From a checkpoint of a small transformer trained on Wikipedia.
Size: width 224, 4 heads of 64 (1 for keys and values), MLP 896 GELU, vocabulary 7675, 9.96M parameters.
Architecture: LayerNorm before each block, learned positions, no biases in attention or MLP, tied embeddings.
Training: a variant of Adam for these matrices, 6710 steps.
MLP neurons of a small language model. Each row is named by its layer, matrix (down: output weights) and neuron, and shows model dimensions 96-223. Each number is 128 + 32 x the weight over its row's rms, rounded and kept within 0 to 255. Numbers have three digits each.
After each neuron's rows, "fires before" lists the tokens most often just after its 100 highest values on Wikipedia text that the model never trained on.

L3.down53:165157071124122090119146134096136103079186050129155121090159220156151111158166098138146100144147153139115097143081136159106114140089075135137138109176190171158141166149118183123104094126117165113111116117140167135098059035099132106098133157158124098128110171141082144157089158163150141057140168131114178128142092156180155131178152095136142079148109122162124135110145056123142165157138
fires before: " | ", ".", " | .", " |", "0", "3"

L3.down383:144139070137158147101154045076151219216135172089156156104154101117124123150100146124123129172099166154150071159106167174146145136139130082111111166134096136172148174165056109113126084131144122149120148132113178137152159114128117134176149093130157114140080155189123180094155122172135118152106090110161089101148149221106059145136152083109138158083151123073095130104144152119084143132156
fires before: ".", " |  |", " | ", ") is a", ","

L12.down613:139137163160136163122121082145104104179145112170089124096127144133146191138078167120109144141135141178107099153051165106101097092127129120130131068166255119198102155141083132159107142107079143117137152081146151136131136157125112084157128146188068138134116123000122158118103203158154131125159172122146186147152127138100082107120112098117137118122159183132143153096154134117183125111158
fires before: "-", "- B", "- D"

L12.down275:111151134155065127129082177100135079114156112138103161094111108080151088115083186154160155167117210137136119103197114130135179099091129153088147152105077132076085117056097161184137120071154127117114154138134111140139128162201149120142107118083120137096151124101108172113162129102137137124168134142102132132135110099119121130126091149125105119169131119118165094162114134135157106167062
fires before: ")", ") |", ") | ", "):"

L12.down435:111061169174144101094101136100142082119171085153104171149106076105171059110112140185142097153135153087058152127106131162117078137178141120128148138113193120153103110088148161136104140125144086119133110133084111175144134133140107112141123130135082123138108079186118138141149205175171157136143117049133162133139133064126139117109107134119082116145131128142163117086141096124139151073140
fires before: " |", " | ", " | The", " | R"

L12.down890:148148147128104129165097212111148066113160141131105212065122145160126099159109185103128126126084182167133112073195107150180156124134122147100146157132124112109101131107076172159152111082131192125087142104127115139150141164150155130118105119113086172120099070143094126158144091106140143118170107124068147150142126147119123135088137158124083138161111072109154108205112151136132102160076
fires before: ") |", ") | ", ")", "),"

L4.down509:107137098104118115146091087072164080149151141121106159151122108035086101144106133146112122156069190130135090131155157137143122144159134104051041155133175102134100154146098110154104105137126146178095143186106169096134144118148182106124165109112141170106092107099107127096149128118107113128195132136140202098114165109117137255102100103113099141141124134088116138160151100168146151139140
fires before: ".", ",", ", the", " that"

L5.down395:159169086138169175105153134137129104135120145098100054144130119127172090158161131089145133121108113121123117118110129175163188139123104082149137137157184151176163219112114143164056149160169148120118095105112177108130108082098128106109137182083142111125079168113074108095062110154106101137183180141146113134171107155189093153137053087147127112119132095104087113174108077159115180136185
fires before: ") | ", " ", " | ", " (", "°N ", ") |"

L5.down794:162149111168121144182131112125145143118164106169161137127134143184128160077163122127102092149153120101104176141136151158118145185108159164132084119140167207165082093107131124106115096156094091065159139141177129161136141073175110149099117124188111072200162073120134112110122123125112166116145107093142161132134178124100140107081139134145105097125131155206085097101058164152168104150056
fires before: "2", "1"

L12.down622:149144098066172135110091122139145140095057136161084066131117112195089113124159112086143143127113117111173127125138160112128139154115132148136116108214220157096114154178142109141146194119137124105061144181142122134167165151154111066145070153149113158169129124111120070105113213103116110155166085121102083115126126119196134144127144084112118131087107122120171141130129183135119121153126
fires before: "|", "2", "| "

L12.down160:125121111137179155057150102166129157130039167166141139135171051087073082157118095126154115118116155065135129137105146099128124126114164176104059122175205132180129117134183221127109154134140104152146107116165110126117114143117104129139166108085147082109097113090191122105098131145126179126178136140093094132152159117167060123086129092149138111099125141109171187168109107128114156166121
fires before: "2", "1", "S.", " Silver", "|"